python train.py --init_std_qkv=0.0312 --init_std_up=0.0312 --init_std_down=0.00736 --lr_mult_o=3.0 --lr_head=0.00603 --grad_clip=0.5 --seq_len=256
MLP neurons of a small language model. Each row is named by its layer, matrix (up: input weights) and neuron, and shows model dimensions 32-159. Each number is 500 + 40 x the weight over its row's rms, rounded and kept within 0 to 999. Numbers have three digits each.
After each neuron's rows, "fires on" lists the tokens most often at its 100 highest values on Wikipedia text that the model never trained on; "fires after" lists the tokens most often just before its 100 highest values on Wikipedia text that the model never trained on.

L4.up984:584495514493469461420500523466495477542521419543504521483493548550546492512503531417459518526522583495490566516529497556525481492551492498458470487539431521521577579547436521559572560535505442494464485500438530551531506529432476417460481490595506531499515469486573507429510462485520467487454511508494516534493481466535453464457485515485532441482591455492510421509556491477558504520493
fires on: "en", "iss", "u", "ans", "^{", "ore"
fires after: " M", "v", " m", " km", " f", "6"

L4.up977:513476449554491472537539541465539492498422529543556503587481379553477511435442493488405446569467483460531550619518476526484443572598492571475532530464496477415458535483490455453498478477483502508514476467503489533505453546580528584441480483482500512507517508450470436454508538554521534537490491545484432469434512472503492398482556519405497505467551523441498482489526427491523448529486
fires on: "ce", "f", "em", "v", " f"
fires after: " in", " re", " d", " a", "uc"

L4.up594:525489429499511553466517535482502496464497459490524458481584553535512494517471605496393514484535471445523560452525502464516496426545503527572473528470493495511550506493494576491496484502541523534498531474473528464508482444521495526484524481464450440435498412494502499483433437485569552498451506432477490545446529527448579499490560457529433530446518508407539528541486514494487438538522
fires on: "oc", "and", "c", "ac", "l", "v"
fires after: "em", " c", " C", "is", "ir", " At"

L4.up94:518472490523553560522495541511568528419490496537504517533507424450514489498563528505472548526500499486457503491556517531425504522470450502533494474401551535444520491539530434439580519530490500485575480499518475560432607519550480497484518501478416510457452539481438478491564529494507474445518486553480533442555433449541460451498518572505501458526479542483484469477506412453529516460473
fires on: "il", "ir", "ol", "ib", "end"
fires after: " m", " Ph", "f", "h", "ff"

L6.up32:506399501428489514489551539553595477503454412477428491417433498496464424437505554521532469498501523513504470553578485578506410475498515506505508458518547504470508503479539555553523544508505578513575570498471414484533530490436485469536532530488570487477517547575421539528446526457574559517477478500514561481491524538517493497518505509475557483607498469507464488554476520529442540537529
fires on: "f", "b", "ing", "h", "v", "x"
fires after: "ro", " pro", "r", " Pro", " St", "et"

L6.up54:411535569538549515510565531496502474496531503527492537536532497503616471513496520533463522555487446467515543541475517519544482494595550502452485531459476458548490538512531422455536470486490445504496401495455406437445515533480516493488498495484524500560475506526483539465561528485473524470494496499544515522449456446548474414508550551528522412603539468502580467522482465478496518481528
fires on: "p", "ist", "iv", ".", "qu", "ade"
fires after: " D", "ro", " E", "d", "o", " No"

L4.up609:521574480493545471403524483526439550483526440522503563511490535500484480490530486451474546547500440515444479481532485402472464547575491525574488522518464545514415522510516475537502513447528490529479578442481495572508486532461507535571486520547570542551466452454470564427478482463513434445448496519470460497481482500552450536465512489574453522570554552572479446520546447508454538492473
fires on: "ult", "r", "n", "ess", "ow", "rit"
fires after: " m", " c", " an", " ", "ort", " n"

L6.up958:465506594537497541453456555500512556576505506394490468571537457539461500532530529538513460524517439576485534452478493454493444488432499525437558488427472563465521450476425546483451456474569537393505558493583563515471522478461536493494541485492581519520467588543531525520523481554527512550498481465533508472437475527448486494549509499505459457462453453466455413475498504461557517491482
fires on: "ap", "ar", "av", "ab", "ag", "h"
fires after: " J", "l", " L", " K", " ent", "oll"

L4.up393:545490500525524475497494524548474503424456566538470551461493557524590483488484513450432547552477497548467505460441470525410531567482525480594520424467460461446492503542532444470555536450491514454497561517508462423439534508436504437527500485548472375552532522433523495530549541502551533436561464498599526469450534487478400525489441506519510464479541478487512534510516453562520506471442
fires on: "t", "al", "ort", "or", "un", "T"
fires after: " an", " A", "A", " n", " N"

L4.up394:465564446469546525507407509544510481467544470564525544520497513505496425509444615563488538522552517489486507470568529517564471440504504475419473576477519435472478423542565512522492478441507548477426409513468452448459504576569503480491459494501481456487477505492481485545530533509518536506445474461452461444529427528465500514592539470527534501516549580429533452508544526533500413488458
fires on: "ig", "eat", "ic", "ud", "ro", "p"
fires after: " off", " b", " h", " f", " def"

L6.up658:484517535486579514504491438432473490475510410488578506549511501522460477525454491526508500483513529467479515502561484467580471480428469481476517447471454463511492447460455533517565450540497525458509551545547460472583522478513536496508485505550448481501488516508546585503517527451479518483458602453527483478506398485490509577466482503533589570469430537468521508450547522559506480539465
fires on: " with", "ed", "ak", "ep", "ent", "ing"
fires after: ",", " d", " mov", " t", " rec", " w"

L6.up648:518500499551573503489544511430547522464422506416493517501569525544582461450485458534515526530492487488473463396575480473478518419552467522527508555478436501480535551467538507492447541458524547550495493500474531464442473535555473533499505450588479434532491461491499516530514541507505483493444483537444450539554453484510608390513542581496531469483514638427538477565507550552454411446529
fires on: " pro", "er", "ic", "v", "oll"
fires after: " a", " s", " S", " ex", " off", " re"

L4.up70:480531505535469474414435510474534485530479532513513497495510487537495542468390506451466572525442502546467464515518535541464485483491561468526393522467467527555460464379535578531528484497566529507492516438573482565443486522480463531550505487555573579473543503460540431500442476493477445439493483480496548450513498513487490447522494511489520443491544436503505511492513496509418480543542
fires on: "p", "am", "ic", "per", "ur", "ate"
fires after: "em", " art", "at", "id", " b"

L6.up784:497416489473504485487527439581489503484448479468519513546465453460485404496558527448501464502512516511480478525442524496497436482457524445445593477419566423513490476514521463592517569517483513442531491512541596467498508467503474556545484478470502549484541558436495532502475459507511554517518526512540519492459458563429557588497514440513576478520455425497522561477497484548529491581522
fires on: "f", "ack", "k", "l"
fires after: " re", "ro", " att", " Re", "r", " Pro"

L4.up968:518546615439492461537475500460542530495502481494529514493508486512508489492476466520509448454530474474489418494505547531535494559511503487441535494418505479497581492424517497494512506431562486501504481409484452522464490508508457479532456464484500492514482458420548469515435501547449561407490542510527539465544543559529496470479406495491511434520469475498520438440521521496482493536526
fires on: "e", " W", "ock", " |", " more"
fires after: " W", ".", "W", " w", " R", " St"

L4.up909:475516562536474596531472518522483505448487511480559538534526526489517476512517567437519484442470404447547512530530550461427506527531504499465452568496436584425562467449471500509504604534589489497535473536500539531555545494466506505511487458492565483448478511508452514553524544540554539444569453497521486479482487484447467486445465463436527528500487484526497514467531474515521507563490
fires on: "p", "ab", "uc", "ov", "ph"
fires after: " L", " l", "ro", " r", "y", " t"

L6.up862:406489559502463493520464561485479519496528462479500534433491480514473428565460448444496537543496505473523486511502474473532391499433506545470431517494573465469478485507448455464446480524513485495519459597542524488502509492464523498440444562478491530466442536571447483520551526465485456477460541508427442494615465450448502502483513525510506434457485499531539492464465495501513512495465
fires on: "an", "ort", "at", "om", "v"
fires after: "ro", "ap", " sp", " Sp", " ro", " Rep"

L4.up90:495581449468488521519481486498499477476563528530537461515506442449486432499560456499557530517496459510432460488385491551507512492496512491502465483532386486502539550522491465554513547470489512507519511487456523529470531403522515523450475486527538534444438525476505517429533555522481417486516506503534575547454459510525546496538510470517558472518508494524514455531477464497402477503444
fires on: "se", "d", "h", "o", "ult"
fires after: "ag", "en", "ec", "ic", "c", "un"

L4.up668:541560436555464419488440606527480531517555492493544514454475439502448494502558518512444490483514453532450524584572564504517425465525529512512548516536619444490491559522555514538486490506491513444466462454487470490437519540456476446515492506513547507527533532453514484517527503531464467488453509430474517489499552548528481493465496554517520500471436494499550547476554538476463484552528
fires on: "v", " of", "ist", "l", "old", "or"
fires after: " h", " At", " Ad", " att"

L4.up438:493502516511470505529475537506471466442474449436513533499523548453486501473538472518462553542515469515417519560533548481527490409482482487493476486505530529500517524477555431477484587410516461570536483502558421417501442468520516486492562541560510532493487480445505474461501512501489487471505461513492544391575550453532526557455511481459514504460465535550449493437583481450433504532483
fires on: "om", "us", "if", "og", "os", "e"
fires after: " R", " st", " J", "st", "at"

L4.up529:536513519490464433458508519514471552488481465522505450468526452561452485550486562420439532443529470426490517461461439515416485520494521475482465444491443520506440512529525399545465498513445439482477467476492523435548438475520495489496449477522502515514492495486528497501504502490503470534490593490457485457461515569518541475505576515515602529492511511444577529410541472449548490451496
fires on: ".", "um", "i", "ther", "E", "ri"
fires after: "S", " U", "ou", " S", " m"

L4.up119:435525516481467467500429449495495584498491533448590529563498581486492535511433548495458530560470506466456504596546538559532510499531461553472516482450437496519460451568477461451490491493450469498500554483485455495505466524554467518555551479518560514548503467439448542506478489526523514414503495447456565463511503550481515495411530534521522471473510518513564500514487490547549491430514
fires on: " s", " ent", " ret", " rec", " ed", " n"
fires after: " was", " to", " is", " had", " his", " and"

L4.up537:494540487560456542554513499517485534497516460438497443510518521485483439555526469393489515474460562560467469478487466488484402499499468536571503526488531564450443476451508460526532476555469564503428487551534478404553355425510444486458454545562506498498458510491501481530484535518502514568561485426438523517512534564484501500448455530489476562479494545548564522539496461506499500489476
fires on: "ist", "e", "or", "ed", "man"
fires after: "z", "aj", "ines", "y", "ak", "or"

L4.up1006:491542517573605558470433497499488506579527532506523496518549443430478484441468496528469500453544505521491438468562514514482534489500517492506543587474466549510547533463479531490505481478506500454472526592486567465549553409474471509507503513531530551454519440518545468453506504546434503502483482528520498491526566532535465450581481541484541461566442470533465530515482518523532493552528
fires on: "ab", "ed", "av", "ag"
fires after: " L", " D", " l", " d", "l"

L4.up418:414503449498453426556489561465515453450483521507485497532471402496501435533446550538470426554476457537472543498471512475434526508498525541502516441450508506515563515493455503582530551488521510479550498518506485582520500460554498452538471479520535540487486455500498480519558482574478503485481497518382515489499393540452468545500476564459473481505535519524488524480440527621562486502514
fires on: "or", "rom", " For", "n", "ul"
fires after: "f", "F", " p", "d", "O", "if"

L4.up687:524391587518499508495496539446505474532520483437474483508575458473478446533520578492461526540524571452495489491521528550360559434520582434510436486545503595529528446541533499509464573511562510504492546515523500585526448515561537527483563476471554437529470585519500498506504507508531573520486466498518522520523479473485491500555550558410506467454505478543552518525523489525533471591497
fires on: "id", "it", "ac", "ist", "un", "ou"
fires after: "a", " l", "pl", " prov", " L", " Comm"

L4.up416:514567515562540449483514426486564568497489497495467493525498506569507498436476546467521508501549499487495520493478472551490482468560495415547480432510469587492463496409484580569534472492500533493455488493516541499478481550484452495457551526548516491445538532591565497565498490577442491525482445493447548513547483439515481599477509476518436457467482443492555512464442409460473504563457
fires on: "en", "h", "ab", "ri"
fires after: " S", "y", "S", "-", "a"

L4.up820:523525490506515480495560561505504468467481527514458524571448557466536529470524517540498365534508529487433497479514527435495442517490582547460534495531541449489428533531503517458486455504507514394530461536543523433515480552507489488483493540522552488507532536495537533439500502559521507457491420503562553468609538480491493443547578492470573534481443548516511523509497566504507512516436
fires on: "-", "d", "cess", "t", "é", "ie"
fires after: " al", " inter", "er", "en", "an", " ex"

L4.up659:528512481554575522478508489493430543481449582476440524543522508483498492519584405496496515562411583525501502509490533473500398483529534518461490531567463511491445493462531484478518453459593433495507596483511553423506525535410454533470517551511524491480458490501501481509508488604480512516490499435553557511515512497505496519552536558492501474450559479493509507440466543509505503434549
fires on: "am", "ess", "u", "as", "ies", "ens"
fires after: "n", " spec", " are", "en", "s", "ers"

L4.up293:545479455549510493511392465467520488522543517536466531458487451434523484525496459525484501492499406488507532511482522474402464492546511515483450508485510475453478510510484499567453489469536485528483447534565478457448547516514506550449552440562522576524521534443528475466507510550485462562518541455478482481474509562494513503476522497475495567509478565497479559424488537500504467497477
fires on: "um", "on", "ri", "c", "1"
fires after: " h", " H", " th", " b"

L6.up977:421459486512536579463518445474458501494479522461441532493477509498447455523528498472506504509428455478528459507453551502490516519520492522505513500480465436552482461511442495444450446403492529486502536492473493517500491468503520547462604577442488482449488509544522478510544488422533543539494485529480522434515503501450614521447539509520447484516422494483462446446482548495512478570483
fires on: "port", "f", "ce", "fer"
fires after: " re", " sup", " Re", "g", "f", " inter"

L4.up238:502478487515519564525477442487494509491413468547524396474548493508534511507493472507476493511470502561515461460419529620518478474493478551480549489497488515463492533532510514529490463532479494514504593542497490410496539497485482453544541534481440573514493506529587481555470529496495459457445467555469507563504465483492502475518471482500506486560518475466573521546540427482507510482424
fires on: "pe", "it", "and", "ue", "per", "if"
fires after: "uro", "ch", "x", " ex", "p"

L6.up1019:482504460489473529452530518534502467474487480511470442463475555461540525464516568470553502480510418547504434478527477561531487486574523494527458442494491469541544554498474494489424529510422542481546498562560520424458486420535454466477468469480465476507525472484505526597542513470490524520544521504459498501504492537495487516455511541451546470519479534537524467478445493485571500564484
fires on: "v", " v", "erv", " V", "V"
fires after: " re", "es", "ele", "-"

L4.up627:573518516448469483537538483511529516520516472531527523541554509556504458433543545504483485549546507455503502481532472493499477455480510458499571489551413460524550421458458484416491530521540533473582546459419417469504493482509486504431565537496489509527423541497527510473519440537478538525504505454485452468499548537418557496481525544528546535493462485510573501542521527497440528461509
fires on: "an", "ay", "ut", "a", "iss"
fires after: " D", "d", "id", "rib"

L6.up823:461448494460455517491503475521555605535458516531474515509516527392503504504506469507506524513541522487503494523435410493500429543499460519569464470489516513520470392490548447420540448565443468552520519597547516490544527452441509528415489535505476514467399521497435512535556573427527475466475525493508457513483468563498479507540441513467445581509523455482536531482520461520494563413492
fires on: "e", "iv", "v", "it", "t", "at"
fires after: " n", "ep", " sp", " app", "p", " le"

L6.up854:463486490516484587513550440498518514511521519378475504481533491491470555504437511451495650491559513504513534546495502503529551538535462518518535491402556456434458508526548423506612472489547498515518585484536557443534528502440541474504526486498499531477508505497512509475519523510567523429469508541570474506519504546556480471503552446533453507521412472494539541449544417497501455529528
fires on: "al", "ip", "p", "om", "ad", " Q"
fires after: " T", "em", " P", "il", " K"

L6.up156:580448451507490505525527454493515523434559414522468474527487524484513567544476470494440446514527498511457595515507586479513467560530469415591549496532545478483445537484496435483516499508505511493450493437501489545588495470476482500502498515470489493489589508451573528502487548509495525529452510483444467440467522461536491515543479506501525491478516446523495471441436482468498496484482
fires on: " m", "ra", "m", "pl", "p", "om"
fires after: " im", " Is", " to", "ort", "p", " h"

L6.up450:464455511543515499519511468491522486555407518500482528429546442508540494512507476610435446500495512370476564538531452479486514503512591453558535487483490508529468491585507464449579501493496551437461468482544535479507528436588443505470519477483501489498427570483531521500501569495492468571547510526476484489477528439505542490473582493525541534445519512541469480525402558508526509520459
fires on: "el", "f", "il", "h", " res", "w"
fires after: "s", "in", "iss", " s", " S"

L4.up323:456514526445490467511524576470530527483520488474511419486461508502481470475476496472510498469445483493457428593424582478515453514458522489466331510509494473496483590507474537467457493451449538475543512480510486525567492591474500527524462449586497547500469428566527550491522568526498523513559461494569551483547531525421519446487450517509552528470537505505483469496480537422460487482405
fires on: "all", "ame", "e", "am", "om"
fires after: " f", " n", " F", " N", "r", " c"

L6.up806:488492566474447507492493457600460475492495573487419511510492485475495525535491532515541498458423468524591494548463553366542437510553449528518455530486510489538521551440509497422427435360538565531486474448521538477486474464597535521518427528486454530532490432561564500570440453559478567529465517541445505469422478453448493534482466474451483467491490448499466472454550482592496459432522
fires on: "im", "r", "at", "iv", "m"
fires after: " l", "l", "ar", " w", "r", " t"

L6.up565:416555414521514497489513526581472510429457475482555505486478429516558496458461498514443471497521501419517527506519457484483479497577476488529527596416572498420484456547460504529498398518533519508508452551481495479488486461574459530499518510486416426458445485511552478476517486512467558506365532536518590522496552506530481464507469515449502571497457489500486517481479477508557496537507
fires on: "p", "c", "-", "–", "it"
fires after: " ex", " dis", " All", "h", "ll"

L4.up156:476481481502535598501505538519556469575500538529545474520498478535555591548526498495391451491537463571476480482434451486536513494476536513482496531520520564512518515514451549510515497454517488457555480582580530445486502512469469402466483560507540505525483468503525468485502493517449466446562440577438546481454489538511447480512534524449467463463527480512510537582475522435551457455473
fires on: "est", "and", "ill", "ect", "ow", "t"
fires after: "n", " inv", "x", " ex", " V", " all"

L4.up724:501532523468497557472496485527498493428436526511602531442457554507481443486487545555497514494530495488485565519507506485517463455504494420478482472537485462558463491533513446518546548547524516503505454506485491514506450478501573492478478486490519464520475569587504564443484506556474487515448458493469497490449480493539487458564517596478468513533549458506475420549528508537448438456501
fires on: "h", "as", "qu", "iv"
fires after: " be", " re", "b", "re", "ur", " bec"

L4.up337:524553484527506489390492559520464527492500460483489466537526592446440460440530520566448482492433486474473520483498475494464524501563525507534524540431500515495455517461523501494512458547494443464518451556526490564481554423449548493527514530518483542451546549510524468506536560466464461471483481425577462524530557456574484370519529526428542527485494481491510517519526480540498519489499
fires on: "ib", "b", "iz", "t", "lect", "emb"
fires after: "om", "gan", " col", "h", " ass", " Com"

L4.up269:509470480525531437534399526528476491518489480407472479504474511437561449472612526471516541521505499482465570525538516517378438496467497443469445557502492497536470565488500466538556517476522439445536532523540464572525503495528529480460507495516452486476462503528412454477470570491525475489494548552509477540391539566522548578546511451492502530491528529411542477470482480518470505566504
fires on: "ar", "ad", "ra", "aj", "iet", "ak"
fires after: " S", " H", " B", "oc", " O"

L6.up970:508488504503476486512585478503542504539494475391501500522492467562458599533386451541528493528546494445468506555504511529475474509528528536525507355523527512431528512511494487562497463450477496437474543510567485525515541469564478475536510471563452542496544512530487495452515474462520531446523477515513439562513514524454497547522466484525538522467463529537499529497498496462459501538544
fires on: "born", "orn", "resent", "ew", "or", "in"
fires after: " (", " b", " p", "b"

L4.up630:519479506490581489476495541476545530445413484525536493403478481506505439438484531502488484475466558488530504482517534499476535583534531500468431475417515466575569544548531489492530453518550494455489532517564513519453430516555494533505536436475527422459522569444527472618559466437400461480546440497500438489525508533484523517530459518496551465535561516533529527530573505490485518539433
fires on: "p", "erv", " pro", "v"
fires after: "es", " ex", " res", "S", "us"

L4.up663:459550541517446480413519516507496479445489543474451487468533507528503471503508572538508503454510527482494506536502517497463495486538543505538482464524487463457568499487486537468492472469456471522467544577508532447521457449512528541488543484521489563452467508494550521532507525536469502479501525469491521496494489518438508464482453490427482465491537444513471518496431564479476460501501
fires on: "p", "ld", "ab", "b"
fires after: " he", "s", "os", "l", "oll"

L4.up487:472534488481492500535538499442492526562460532530542459522570509520511540492494459415451537469568486514478521532467419515501473558499456498529480477524490490535438442550517495425494500594517428509517541459526482453544459504508538498519494535469529459434506525495524536524443533536578453552465408468505417419502466528555420512500500531477475557422527516469473409514592499493497438491509
fires on: "ess", "if", "and", "ed", "ust", "ch"
fires after: "f", " s", "w", "e"

L6.up657:474495453496483477529486493484456547485526502472510527481492518506417497461447496521543482553536525452486479523565540503501471494486506539494489460534587507555553536495473481569511464522487518448527609444537538555499547558536491546589541525531436462445485481475475524465572562517418472458446452507471426546497484499486491513501513476467547470520484431437545472536506423478454438440523
fires on: " it", " the", " a", " This", " this", " A"
fires after: ".", ",", ";", " that", " As"

L6.up334:513490502482566462490517532433564445506503499512487426398475432510572448514500455480502457505475462534511507532535542430496467432514465515499444504534478499544432496451507527515523592557493528489543493482462507488515406557533555475519420455557490505490519517478533465493481535479482434518493481518422493556441416496497487491458533554528529516501531512525516484473538420554517525529492
fires on: "rom", "v", "old", "at", "ent", "ev"
fires after: " s", " p", " re", " S", " pre"

L4.up17:556476420460505484495488427495526516523502452513467532487490462502516502529492549550479468448497507523486560473552513487516483448494494468484495448559534502567502505488478555509474547402603549538485487524482508497473498419488587525458491535450499580513517473496479467457471525526442548514455525522478528484531549484571510435491515565493566473479510514504536466495518520503516450424475
fires on: "d", "ow", "on", "ire", "ru"
fires after: " h", " ad", "ire", " H", "st"

L4.up822:531535583435478579505492430528588537477444446481464398479487524484475528453530548511544452478531464482513546432450497499479521517479443506522491545519496517524523515478536499492521494477551500438445527447550423586494507486524562452482440460541562504505485512524483485545488478495477478532475523543495526505516361446549441555528506533458527555523509525462541502456515476485547503445481
fires on: "w", "en", "ou", " sp", "uc", "qu"
fires after: " s", " S", "S"

L4.up120:477469458514445508453501551494486556431500463502567528592489360464504498445531522501492457483537517551502499520521529506500473623497472529492552547474542489544591559508475573463536534508457467527540446407487516517515508551494522487490524500489610493457461477501517517506493520521536520500475410508496509550490496466517501571561527497413518505497497478498535488519496458536485488507522
fires on: "ast", "om", "ult", "em", "iv", "en"
fires after: " D", "re", " E", "d", " R"